{"vocab_size": 4096, "rope_theta": 10000.0, "parallel_block": true, "init": "normal", "optimizer": "muon", "dataset": "wikipedia_en"}
MLP neurons of a small language model. Each row is named by its layer, matrix (up: input weights) and neuron, and shows model dimensions 144-271. Each number is 500 + 50 x the weight over its row's rms, rounded and kept within 0 to 999. Numbers have three digits each.
After each neuron's rows, "fires on" lists the tokens most often at its 100 highest values on Wikipedia text that the model never trained on.

L12.up346:515515423658466510481530488502477531471676564467430497442428544602452442544447508570434511494446544521535492435589531552447527471446549489478515548448379468497437539567569404483467483448499469516452455529411456500495500525439556469503532559393490406566552506466467400485476545490483546532520405519515549509527493478607529494538416502552442489395471504528571546462474466429492583492521
fires on: " N", " /", "ion", " '", " \""

L4.up506:490459567562552435462552523481563483484582591485477434586564518467464561341512455488496467507502482483511523525464413535506504390635396547545610384529496484553607374434473577398510482505607495522440514504456524449513476454467450539459577520529585510544408440490458509490565516474506438507476493632505504565585458513565496505492452574514484438410495499580373452456524504389530500421473
fires on: ",", "ouse", " of", "om", "ent", "ing"

L12.up964:525530507519498483508391503494647501424422436438575561503415522557460545459511589585551478540525539463528434543547533579411421512549518511488493571446524561497430448519495474528489509526499527471541518520542497498505461522511511501510516513453498525495488536518471523420463460615516529501500413452528468413533538600573572516448558596487461420387519504533498489502446481549474496449546
fires on: " rem", "N", " Ed", " ed", " N", " ren"

L18.up188:533422565466606486458469638403448456583595493521454542436521531476496500452565477495459518538491551541500508428485424541481504571520442547452408556474472472597469519526481466596464453517491456427540533467604525498586516498528483554593354585416449518553494552432423469432507585434496475444489538463483495578461513414450477433477451491458533504471451576447468444519463440411533484483534
fires on: " \"", " Japanese", " English", " American"

L12.up1091:559605454535491549594541508522536508558502593502481538508489452548499559503540510452494469641538566564621545533496489509536399423489506600540467518530497453575526439515526504546514480509534459470532435442475405464424510507484509504552404444431542447420475500589413566563444490492534567507491482513517520542510504409473500431486435436540491436506440557439400474469496578454452448541462
fires on: " b", "ed", " or", ",", "ing", " B"

L4.up1177:538518576489474563495504441537513434483511520492526486495526566447513453520536579527515497466502584479585469509485511402521490461542443572546406495417648379506451468526479466498447509474500520497581550477487501471604470520493532496452452486548442476520480524490465513477541550565479435440416488554470445454508447466485518472542555528434390466497435531500515501510564507537519412496445
fires on: ",", "and", " (", "ront", " Av", "mar"

L18.up1113:528509475601518536501464524478457500517507487491506506511489526543490484476488456559436451497505484486488489519406554644572474463520531571612565449459456517496477522548485534509541547532443502418446498495499468540511550486573515448569581476538518411522562496494521465431561508468547532429499441512416445447438522508544405511516413525472540438489537584506495530396538436398417509494522
fires on: " L"

L18.up484:475527535466535440512536571481510512466556541460510539556485585553606373488550489514561463436475527535490394506499482514512485465496397489504325484516467474567480471419486589558522497492533463414601499369514495567545481496489428599505577521435483520554479510526447502503506388524551505522489501494485464507476513489497587525386532505449535526520491485477531541448593473556517429380490
fires on: " (", " com", " S", "it", " Com"

L4.up860:528519569587537554458497504400464517477401525490518468530533496536554415445490634519469430323482416507477557538522582499615453494515563398417485451415491549564456523562546528556505556498540496420577502451505464468513519522514520425500443509522449535520466572498540601516540554480500453495481549454508450471497524531494541454443480527550582447537558554521475560510430615540507474544463
fires on: " born", "rom", "itiz", " not", " From", " if"

L4.up856:454462509473507472449462457364560473476545503545524446569517582460467484337506525453475557507435563446566569523454515529472550552487506527549517430477463455558619490507558522532454479504485617480417507533469405509508525469460462467509472499474533507551456519505562440429447497529512514530557563564499513512513501537623513547513524498585445496506581624481442307451473548536633563429525
fires on: " |", "ah", "b", "sp", "ou", "g"

L11.up244:563511434464492519513521485496588527557461474484515591568554553439472501478494421493500546507487552480439453539475503523470516593520518520480500553515395521550499380521493567584576492564464445495561602444516383503465555445547484583425451518577569484376568470504535453541560457579532502435651501490520575486453459500468481516502472513551445417553507453500454538425447519583486468469437
fires on: " |", " s"

L19.up340:440460490476505439520546512516542512534515523534518379498581559613505486572544397532547472477508433492570527635509404478407452509395433528513454527508508489594583545468447478571479606441447428580534469539567575449490552531532505494511427456466495445487549559530453546495381548518409450486479453528584453459518489451517481461504452421465520531507503432537545478450473525417452482485492
fires on: " is", " not", " cons", " sc", " are"

L18.up1088:514467605439550518552539561527419527479478472496560540580448522443558561465499573466486394544496554490473527438565547463443422450454467493550506441527548511528501515509574474513514501495506484580551522509538469418534505483486476541489412497514414528483434475500543531541465621462526435525507562475460493541465422536552464575410447439598497576442524466494559501498662506567408472459526
fires on: ".", "200", "198", "197", "ra"

L11.up628:561491484527434491496556441599495509455560563516396526466570526547514567529479527533508483583485405519617494488536536547547528504584515437453571523520580461442415470456532438560463515503524432514524482421567506468419484490433454391515558601572414484394490426529499446500483469547486559482488460567467470499519538581514583437362465520491579465563490467504472484591394542423550497541444
fires on: "–", " to", " or", "/", "-", " of"

L11.up1229:552394589541531476451548501568562475472457524481509589484639516506564537539468480494504600481437482525433501496637488458508484459441554484464464374525525435580502572536490448514513467460553543549574468530529539493519487529491633493502484463541487351521579390426463463459576523449610517456467443566433492509505533519448585528459518463514506452333552457480468496546537467464473571508536
fires on: ":", " =", "–", "c", "ar", " |"

L19.up404:527477533476564564533481494586514438560467509509547563543515525510455513530504532502493505555520524488491505518432470507550553477482533450463574479442533635560514435502419508555528501442494481570552475483592529374459604466495536458535465436492401450427503539506554422483541548486513516492472565656463569516438559470517438570442542515432506481511507523525485513452400523552421440518525
fires on: ".", ":", "′", "°", "ir"

L19.up713:435533530435511536397497513446423444502546487515470532531476509418530381448488436518471499453452513523504527506458460433412427529409479513463404531500496513508478455544603452471510508476483447516515461471553540523504476559556548531462485553499448483554454445460517554445509526489527456518563529442416485529419487514564577538439407504504519497508555473553525516526503498552491436460527
fires on: " \"", " ("

L13.up1256:545455496530484526472484545531559377444461551431471518515508475562556480476504501513511516500459460518481453518455528539514495542494443468553535510445551392552627440496545474449574420473479493508547493530460498516498464518492482506455439566461485542373454588534484590535584509491467449432416546497487447518458532509520564467496464551437496501546410506531431546497585530572480491462550
fires on: " (", ":", " or", ",", "or", " from"

L11.up1090:415522369468471538528535460480481490429482426550464558645570486535440571575501579557517585501565539529574493493534493500471481500527459485520477458550493435442392424474421508538490506475485453517447468506500553597520408563472470410553471560531517520535428437465493554571531494543499494433471527577544466497472525467556534508561456494481514526582522477511475467425497390494471466470398
fires on: " in", ",", " November", " February"

L19.up535:559540486524549412557487569554467401530497473518453496513538497490495450513454516586558606539544430537526466446543513462478505520501586544467548603487455481558454521512501489564520580476466576475590554530483451599490454533518568493552455516520416557484624476495495478471490526464423564537459522512506489514418588532505508564505564526505452475505492563422500470445475573480612509448533
fires on: " n", " R", " N", " r", " cont", " c"

L11.up324:506484473430485429530595515503565541515517547541530532586498549558487523535565510529519524479438493477469426459450419562539520557513532499538467496517511449519456469422474505515444476462496504434514524396506483504427493608568599455541546458471400588485494435543568509581537458589464508600440568481504513537485566481481605441529416431416540522508604506495496499574589481478495482443518
fires on: ":", "rom", "m", "ut", "yl", " in"

L19.up143:497556493559559556466542513505526460462563492473569530525474462471428559509493523528469500469506538479490602487528584602478499540551472600488506474469468581447453541528434409439523504467432468494534502578532514501445525521492468540487487460506477485488492517498484498506453476598513457524434456587456553438463501496424444468545437437355547448566475518458449514513525512457465460414545
fires on: " l", "L", " L", "M", " m", " M"

L12.up453:555504422493509445433449585516517446499483548504496473464479379489515531459514482460482551585494447403498545523534459531464525476436588566490483544482521548538411553527455470515524466474540552491461550407534466484512469524532470476591542460470469470467480407529516480560506489593560503499505564445483555478577558489439472502490519391572506424479461480489489472506531380545392485577532
fires on: " C", " c"

L13.up1043:509512500516513480440481552533538454529517627468452460535497470531516552492452420496477558454499544505487489576534458486471501638527534529436469510452447484474489480470441496472614456480583488473487497425407508379491536591527432462484530453475476372514520547640597457466466482508550380536546523457433503607484476493550537508452508483532477545471436479426618540512470503472475449501536
fires on: " W", "W", "w", "opp"

L4.up1115:616521524466441470447537432427478601530552428540479541529410461491505474528465430513478465520430509515545495529454631493490446568512537574482498497476493575426509406519456513462446489454536542537499521583519487488551453544460438483561543537419580448463478453510552506488487471505530576626566462471528521491583370503538491472540441455456552463538546571522518511521556560489478594482608
fires on: " Label", "at", " at", "ates", " Time", "isting"

L13.up486:542560495519427422534527584505579456507581443481512541443503380539510524511518496428442490570513440532530433475546524533456476469558504484520477489508503543558526484477499538528566428466536524504508482509505476469529460453495442383488501444609522436429554392514497550489531527583519428494474473406497578486449512547500492488439504476581478422471517451525541534500438548486465437488525
fires on: " C", " c", "c", "C"

L4.up994:545446488504560500498577515521475467492509501532455466461421549492513451496451411450464551506558602518489408492464496470452538475433694523498460484464538431554563476494501516538497550507551528460444454437593477502504552486446607506529489548586520448487481548472438522482532515482558549514540497479605489429506534466570439446574422662467566488473435511563536443553390464536521502426528
fires on: ")", " (", "io", "i", "ie"

L19.up1084:505543484436550425487596435500528537558507372459384398509459517525564492449496471530478474541503441561563494477545406456537450513468452507551506472448512490438473460525465478583491484428525594586400578526483405456415552515524548503466539454487565499528487540443433475474524509616475621530489412429498507475484515488560529599501455453527461554473506525503450503556467526501504490478442
fires on: ",", " of", " in", " by"

L12.up73:429451446398380467428543524494510540449609505496515485523428442511530473591514477477415455499437513518431497453499432513552449569435456547484459488521544533509456507437483475563456524393573464477438427514457533565459486570483549516502463586500505463516469507488572524564529434602512510586521550443520449508554478561457558520429433536540483581467461550515508527506457514553486477523467
fires on: " "

L18.up503:436528485578469492407502527490480523508550488532571566447525508470584498487491583502434490448514532417527531515450562572484580479476610538447532532583455424619426565491475531511444423395448504449457513590531464478474450460435459406540463552473532404531477547506566477456377511474558415534486519506473468566488497533509540522504451410566464505562467529477547513469370496500539518493542
fires on: " \"", "-", " T", " N", "W"

L11.up70:523486491562461465514650467504547461502599535526464558493591488617475498415559552473415476419601459517545470472497492527535416503490541429583458497567494496507582500546376370506420465471504431408528550526504563533477530433536505539479473503498467524502545487582583431515546537484593544502498448590558398438486522475550485554432531596561434531514392530505639522521475456473492535547432
fires on: "–", " (", " and"

L18.up730:455503418438531454472478500514603488476573513524452559569516482527388475538424481503448513511475465475476543532457500493542459479489609578552506586517488522551487477521479496607454551497465564545499492555479440506469462616579514540474433491544515489518462523547555482551573516542503489522532543577522484480462443588495463529463477533387470567425495514610465499531462565562494438444570
fires on: " ", " \"", " Q", "Wh"

L19.up534:524476541431472434511475462452419547557535503491465409507538529495585478476581589458404453562463472443503531503673557473492624532533512603545565414439398512447519444523432540518471539563480596495508592519501469480431497568550485507508575560473485596533518423524432445501480578513426559485475466511601553571537517444486462507491505520508439579454467585475502471481486521572535545477338
fires on: " |", " in", " the", " /", ";", " of"

L11.up132:429482510442442586468539477506520490458464541515466541523452493522450483575574485472463420409592463613559507503490542610498444516549477510499478571481544527407502453511441583461563553547530474486529545548520516476497459498461493440511472620573462509453444409475439426481438573489472537577519496456546518552427584520497573426514466470496454423485533528402509559438514530533479523392448
fires on: "-", " |", ":", " /", " from"

L12.up245:515550414580426463474448540439508457532473443479495503498400509481564503532535557537580483535456544490508466520524584504463463389463514489479570578485502531471498481617508449522421582414424551473478550525516404481435497483495481413498463538517537446568493452499555528460462518584418531547508564546433536444469597451530521610545565467452511461443472564496490524450482455516480589528492
fires on: "i", " n", "N", " N", "a", "an"

L11.up278:501576518455555474438473497525609436413551509512404477434499445541471500470488457497416533501526481471398545479511501474632557514515516606458561506522525526522430481544518489580510529451514497464547591528399555475498363498542548443463573475491497458593564471508471451472411497535456479541430443456448451573473497518556541500495480572496467429423460434422559504569457550527551513459536
fires on: "W", "w", " w", "ow"

L11.up250:508530487436507487470478513430624546512491458397520467539572476480444406488500532504541499522577492650547428379553507449519528488517528477466423546498491414500518573545515570519469522497481534551421443510589540469529535502433469422453479466545462462591533476468495555502426465551557499506457462565640471498362457436522467497453458549457503569472484537523494400402476445522503403456550
fires on: "b", "-", " Y", "d"

L18.up1144:517559431451631508534527464433481443478385516468526526536504470476526456427523473458536445571393530515397490465474503542490549468516447530524455485558468559505548528522596469511473534535445526491540493470553448396498525457494522495472518498438508474470584544626505500517525558509472514486512547569536440455532525503517506466532569496474452491553513535437425445500496429515502364544498
fires on: ":", "19", "°", "′", ".", " 19"

L19.up596:524516524479448513429484471531573498452442596560498601555499499519506471472574557479462474491529540530487524482450483520552482459554562517507502553514510484524540605515507470451461450579460474468448477520439531455427453355465479503510549482507533551411538579508425552512501484521456461419562504465573518545509539529466456495573424483563488571503517402460510522461488581402444497531542
fires on: " |", ")", " –", ",", "ars", "\n "

L18.up966:459452457544508469474491474546498521503536664523497503480533457446499511554533551536523465454496513573567485390423551485539571478534469589378522569494519590537496472470445497496531437587471454539503548493476486545359488590540517463603572513510468527481576515487536573562504483490526551519538499355458480487534478579519443538491484547549593480476491483452413465547455538419507517388436
fires on: "–", " (", "-", " un", " ", "\n"

L11.up1127:483452458477477502527458525527600583542499537528467534454510542391564503520540515561513515479403466496393538545508467486551459449460477450473451448526504527558471583481556426445483602474415435508449520498581493494528454524478537455533499541510447423561512587535531567361541652524539504583495516383441359452552529479555417438474438494524522516538565565469476570462533483498486487605555
fires on: "==", " is", "y", "a", "i", "==="

L19.up1035:488476477516524478537547418499525503476474515525466493490652431525564439521521602592510488415525500529540510545570460513547488514482383559494497442513538431493499524411442541435511420407552454484482482565468552499570484500454521480430538531614518508495525490565449505504547539422578495458508547626527466533490526509522546481499521526384426482411487538515438378484555402537474425489436
fires on: ",", " in", " for", " was", " until", " of"

L13.up952:442508452489477595515545412504574519545639421520498483609530460554486443544493489506497429453532455548501529492493450437655533591424526492477444495440467470576578455496562487551508467527541489501484601499490495562530458549493467483587508527595489442498543496463480522500488531528519540533536506457406570477570520505499472439524434410443431553488467446600468599544500455533386531496539
fires on: ",", " |", "."

L12.up490:539565482492389510515495529472457465462499553440437442463499496529566474543561566457480455565473561606562526610478443469509454428525533478512400570445579479525441469507428413524512443496550545494541507526454404495517495450521478448458467526505574527362486451552444517535565477461570441554536490466513458542488519456552616431479540632589465439638545449477475465538524553490532514578375
fires on: "-", " sub", " (", " out", "–", "year"

L19.up864:530517533538433347474522573526568499578542490553541501521492465488489464480395462474501441451519549559525505411517505511604454395523583555508509437502478413468504507549488529479520473510494505444458650583485486430605465496470509474554433540554496500544493521484551540411452554446437503531513490512483470555455604486589403560485409438466517473499501576463538592543493474467498491499464
fires on: " |", " /", " L", ";", ":"

L4.up936:514560420440462531460527556472452523541568582528567465536513531470550485549572539408471526488446498464622361509500481520520587515488477535437574519469500563496553585379457482507619428551497516439468431607528535529552555483461454513492390514461466523476510500534473484533440541476502474520559465546438443442481561452396462436567547495555500550536477540626537523488454438476496491485467
fires on: "t", "al", "ots", "ater", "ong", "ast"

L19.up1009:379536432421525528563458636556478486517552510404472417474532472495470488512465462492539538467547494537600503565491501474571551485415495463472489529514542575510490430509523430583454628571466540505484495468492406537539461536502469513569504464532540468491466536441521582521452535510418456461486440490525459412469562446505510497411504464469480511542531502502524533576549461424530510566473
fires on: " v", " is", " f", " not", " V", " le"

L11.up21:615483497554457472449564493515513504568515501514489544466544543543499505461507541520428545510562483500432552475450460393533550396522536476522510476575589523454556504470555462491575459518488541545563467485572512546498488490446573514514501528548527454507470402484425471406492519441532501463544468524571467483507503524448485496352518519421537457451593485527446440553460553401541479479521
fires on: "ur", ":", "–", "ab", "or"

L13.up178:509522476448496513528443476554537562536474544446460501503490450473536428520475424495519536473452472528484469540554495629595587458539546514426520566489507413400445521499516476489503437460553515512472492534583450460438430477506529456609472500540432567539485444550545417582472539484504487540387595511485475505463483490526433512406564521536580455395528469594515525577511494440532454564502
fires on: " and", ",", " S", " to", " or"

L11.up1082:529566475497518497468525490543593511513445557489543501490495432506447601566523457420510494479538493421406487581489423469472449486553551564514473484364471552572608436531591568546506484481518412465436474570524387469547515505472417463470446509526551524431525483568565574513559489548560447476513539455505491509411487368552442484516489437574543551635460510539521514483557575479400541531509
fires on: ",", "ic", "c", "f", "ia", "ed"

L12.up499:571445510451524559532512472500501529477534486470425465505464498557463453487483418501469548482489467479432497452449378518524544528470507607464530515520473428391468456490454421552468462546514411596429512579534487462451573421517501513495522553500431555449476517525529477505551579562585489572480512388450546475572499542538506514496476399520451543541476502560475497492529438502431388478463
fires on: " \"", " =", ".", "\n"

L12.up613:527504531496481559447449460463505509634577568550485570488497474565510467532502420568497471481451528610500540552521531528501362596477479561529538445507438438584480543573513534475489516458604536497500514590491466522477460445458511429527566454427469448516462577426585444468528437549558517575521508446453571431541511476585511507542451560468517554493523512507475514524458473461449486489446
fires on: ","

L11.up910:465494496421578453463476512438462407488499559423444545464561471512491424445478525521505466503459568476468513524504462495435406502476435483526465364584448465503642498523525530538535509537436444468456441456451522528570559453490507504470453458398480493428542530524622569447515542439540542478525504412583472595506546517495538550455419590471482568502500490477461545493549520505515400461513
fires on: " 19", " 18", "19", " 186", " 17", "c"

L12.up710:502515530491561453489481434453439600454475403492484560533426484456523467464431353442467531364484539587456476451536500420564442493399464504424438497466573486514452584478540542526452543470519467581506547442548445448504504479472458576594495390573454459523454529534482622502493537538487488531563619519529515550552534531550439529522458409479435463599569543575496467558502514435491544483522
fires on: ".", "\n", "=="

L12.up718:465382529510481518568410548456516447475546505453480441502543387433519474536523503419443553466493459511530577504502466465430459447452482426462548502480482423637455499436448431561450588378491440457547487435479572473492446580519507522484441534595536455567447431585538507491468456531570508550604542497501502475524482595541546413578481538475605521497404479520410491502411494484425538534451
fires on: " ", "-", "n"

L11.up20:525499473487459498560517560458526579480474475508497562458560468540480501442520482411466459439508479583420612442427414493531595476481554562571466396411550520535458575547548523509518455396530504380482453528470524423545495555487499479559484547478488462576520512509538496417486546443494505443507518436517441547388479521495473550484502494610517551472572470496497520575550599487495505517455
fires on: " ph", "ph", "oph", " Ph"

L12.up901:552506560563509478475538422458507542464568449496515496502512403553427512501633508443440463461531508524518510509556449543527696478508456566473501474454480458491572548586559459475501528440552439435561466492414527557465551468452514503483525577480520462450451367565480451552467475504549544521535474517534433453377482392428474531465522521553547513473569472513521474639459464456471424643503
fires on: " \"", "–", " made", " of", " off"

L18.up565:436394505465494409542419390563531555539484567518534569499509459538538584513482557426445440463490503531571491532521553541505413568511566505477418494428615519482588481547384482438415483475542558535523483495439574565491447505488492506436553512523474455480626422572589476459517533524628505524455501468531554400564462495519500494502484478547564512592424429523480502468493469509504537501463
fires on: " f", "-", " be", " Form", "F", " F"

L11.up825:497518498464481466523526448541483506470480498477466471533523526472427497440518524524435536605490494496519467550517516522442484541505442462611558493473526512461562462454509474530548488462507540465515509523546392577517454499570474434566557475492494502494488446548472436602576486578491550481590509484525459596593523475506530501505474571457435566514405521543572508434628572402494510491453
fires on: " |", " out", " the", " f"

L18.up787:500449446455477520456570511517471479507472516509464508551528446436467595503590476529539415490577468493578561416546602588514618421456535492506473578486523605359487446572452524431459470499519525550535533544464404558471463459443513531502562444544432459521551453485531407485547490510402512479508539396434511465555526548579593477425518452516442500432520476382497499436565495442515545531559
fires on: ".", ","

L4.up570:597493431521493476486531528576509557598457514448467383448477489489482554398474647400473485465503492639566504542504405486576413454554472517441471448478514565579446433498468668521480534531500566565415491496543559540523519484559530538462528475464451512522451483417569456510484559473513538415499480501543475584433518454533490559513592512449445589515522551442483553515423465608527483603464
fires on: "em", "N", "ification", "idence", "if", "is"

L19.up692:473525374588552478526500552487508499483507529366531552468449416493498556385484591481483497556486507479372530534459596523474501416425511515533461618588442467510506543473535527564524431439550521577473487505501312481564417490516474508558514491493468542549458490517423524534515475585444430538522424383501447582519583574522515532541488520554407458546585469499501571556562451585487534460480
fires on: " and", "field", "uck", " c", "ay", "awa"

L4.up4:516527418434449491589495540566471486434494517498519498438503481519502435593497513434405488488522491478517537475508467504540534439468563492454622513469428511468566463582543495557535451510542466500469524499508479501549499464488493433496456482517510482515471487562547466542418663574455548523533406515492503475492515533535448457415508647494552499508470454662514468468533474461439466442495
fires on: "t", "ater", "abit", " State", " dist"

L12.up23:549532503519558591486473536464523446509491451477477431544524634585522475532382457517492477425492482568489483430500498525427460500413531436471480513482457460695475515485502541521448498570474499512425511596501493532475468411540443453563503484594463414527424578443481527514494551509549415507470578561444565518622478524532502455543466513530487484535471510594450553435543465461526474545512
fires on: ".", " in", " ("

L12.up462:488471477597519487485499404477607420514406497457511471591562550457435559512422518543583533442534527477430523432571513481526532480501546463416560526511487556448511444427463579572474513537506513545462485566615471492441496638454466385478429528614444541435518505525510549503528502557513522525447592528503574456542516481580555523521493559531424514528533402623550513389501489460474467515458
fires on: ".", " |", "ed"

L4.up1274:521479460465537512561503439409582510597420503551494476422478493473509517446530478502597469500507450549528544434557482459494429468508520498470561420522492453538457439623493496517560511417473492478556503570528488413485552544410522480394395453510498560548491558577510534487486468572493469557468592488547541470553472495501546578448401473485510480496505569566542589504552536565391468491463
fires on: "it", "is", " to", ":", "itions", "ly"

L12.up792:598471507493526502446487453452449533464431543471525501573530550570552429505541461562586576557540399458430556516562463553507497565552512540435478487503502573474522528487522526496466592466570455517506544526538563448547534438540464510559559559566519528376492485533463497519511507523547496527516489492548471513553503507553475440388527434541529402503580507451400539435491460489480363558473
fires on: "\n", ":", ".", " as", " after", ";"

L13.up190:464560480602578452480572494387467482485480581498550501626618560551418439506639474564467483447542504506457469437517524505440420482512562412559488479574428497517587476544488537467571502490468558476553500445512519450634535546596496472506493463392484506501535473544511476483531516490495562439551463535470492516494536545542455463543530508512522506524454562486512578503500516530534497486516
fires on: " 18", "19", " 17", "ot", "18"

L13.up1030:508539542475523508537514542489471455518525485562533465531550515504539508515503544515487517426509555407424503474634571459508500602474561488486471531518558374497524514547388548595582463448495506475507439568500473572537482465452509525533525526530499456493343532442449546500484505489475539509480597550528620546612491427578449483522402467421458502559499462531529538477541568612518551518424
fires on: ",", " and", " their", " in", " an", " with"

L13.up84:441497465428508449466477427573524538525458501450493552478532532497447478447362579489393507415481499493508504475473464496555505492417450443495476473463507616496511444516560549486502480499550555543376503503558469534389532459586468509517521473502458486438505511496544437474483522520582492497490549499479508516511541466539517535515479459468495552552435480466614584519542438462596556531457
fires on: " F", " 194", "if", " when", " f"

L19.up481:523557540350469489539491408394561455569486423496492559584504596463518428393499442596549521482532571467498470461469540557581486634533468504500417456482544526490517448493526493546629543451431544527549585512512438491499506465498563537476454475529472538501519546503420460466470390485459485536572470438516531555491439455444490507492481389530501575490575520488454521471466534473521542489443
fires on: " the", " a", " |"

L19.up106:455450492531501504510596499472447504580499449518483445587478569469442451540548556552405458565452607517454446469418465522393508491557515477452566509466446481566532560571490449512497519368393449596538575433480491436437570484461526489475532508460438444493516537591472466450544393449588449502513503502448552526463506515485491546550516459507477574565425506458540485458433420645433562487499
fires on: ":", "19", "°", "3", "′"

L19.up138:588546506478487503506454487490472470543598388433560508490471461505506473478469406525423491534454541569456500468466495527500427397494508753484506557578469498538456488502576493446533490548489564406523575558479518491471537480529460491469490442485387501426577524513447460540563440557544482460426497422481506511422533561576342457552486489507590459403476436675464515570600540504469443549514
fires on: " M", " H", " R", " L", " E"

L11.up5:490517464594543533492462522469544527502574417519455516516562469494459467493483505559546519481515576551552505499494422554520503534487505431583507503515505454492529496577516513565580582444534535474506511670478505510501529506406520439505515350404595398585473531392540458538515415542508531538463509411488539438516555468493472450448430530475435475455583481513541485414411505554401564437463
fires on: ",", "\","

L4.up724:561530484540543541538497530420561466452391488418474533536528515479466509457499447477513425414601492529471482367568454517464461454556463557476599494515521440518541526462506450568530474519479460597538427568466510533420552592522419532481440520510450495626437471506505494496504559500472429537403547517512449429463478441513499523448506486543484512431529543470548504577494497523517531415476
fires on: "ad", "it", "in", "ition", "itions", "ult"

L19.up553:545562513620443564534561465555575403545498399446468478569520500459441476465521432494491536519515553422483473428437553526555484469554579466448517504470537493559488545482458528458511464480574446528447427464523426521524514611483453524475444514416537470429561523581489600470511424517557553489461559511541476533493530497516496539404525535448523577447444441588562586491559594438515450493495
fires on: " d", " D", "d", "D", " no"

L19.up1043:522519564409412569534541526550547532583468516515525389497516479454496507470444482473465492454426469528469548397514548566487516475579452473597429484520463605507500397494541454398522532501469469571407446552520489471392516592525556471498481490582526472509447510531542397508502542560445477532513559520507544527486400534510620458377533520461461542562532414447502536459507501389498493405485
fires on: ",", "n", "an"

L19.up854:431496484518496462497507497488482587502436536499528499535440535489485488531525457412562510604459479513534469537602475461501443512537408531403450362518486535430484468519596482470489470534499481498500483518506437496543473516472514542490493458497499450577501460543542535404504585530537513568566541568540428563462512566507452536541473440502494541512542496484430464517543486540484453554597
fires on: ".", "200", "199", "198"

L4.up19:540382534485517432486511513563482493498450515532379486437578439558488496492581505543492469563575467529475424495474537578484507518441599442493471463426454514454449511557518519514512548540493471544453476536590493505491512470504556521369481495505532476514481374486418555487528528617524470476461454447496598538552527513558488557444476483463473514479445605418559506533452538582478550554513
fires on: ":", " national", "an", "eral", "am", "ian"

L12.up1047:441529442518511448456456547450483528510430528357546494508486440572522502493524526550517457548574526448415402591595439445470500436523548493447497524556477442474533484451535505467477554534526505487587538466501486542516546515510406528446503500472518492546485569519468578484506572548570408482508507287534475490551484485528499543475576570488459544598439558431502527541540489495564482525424
fires on: "19", " 19", " U", "ec", " 18"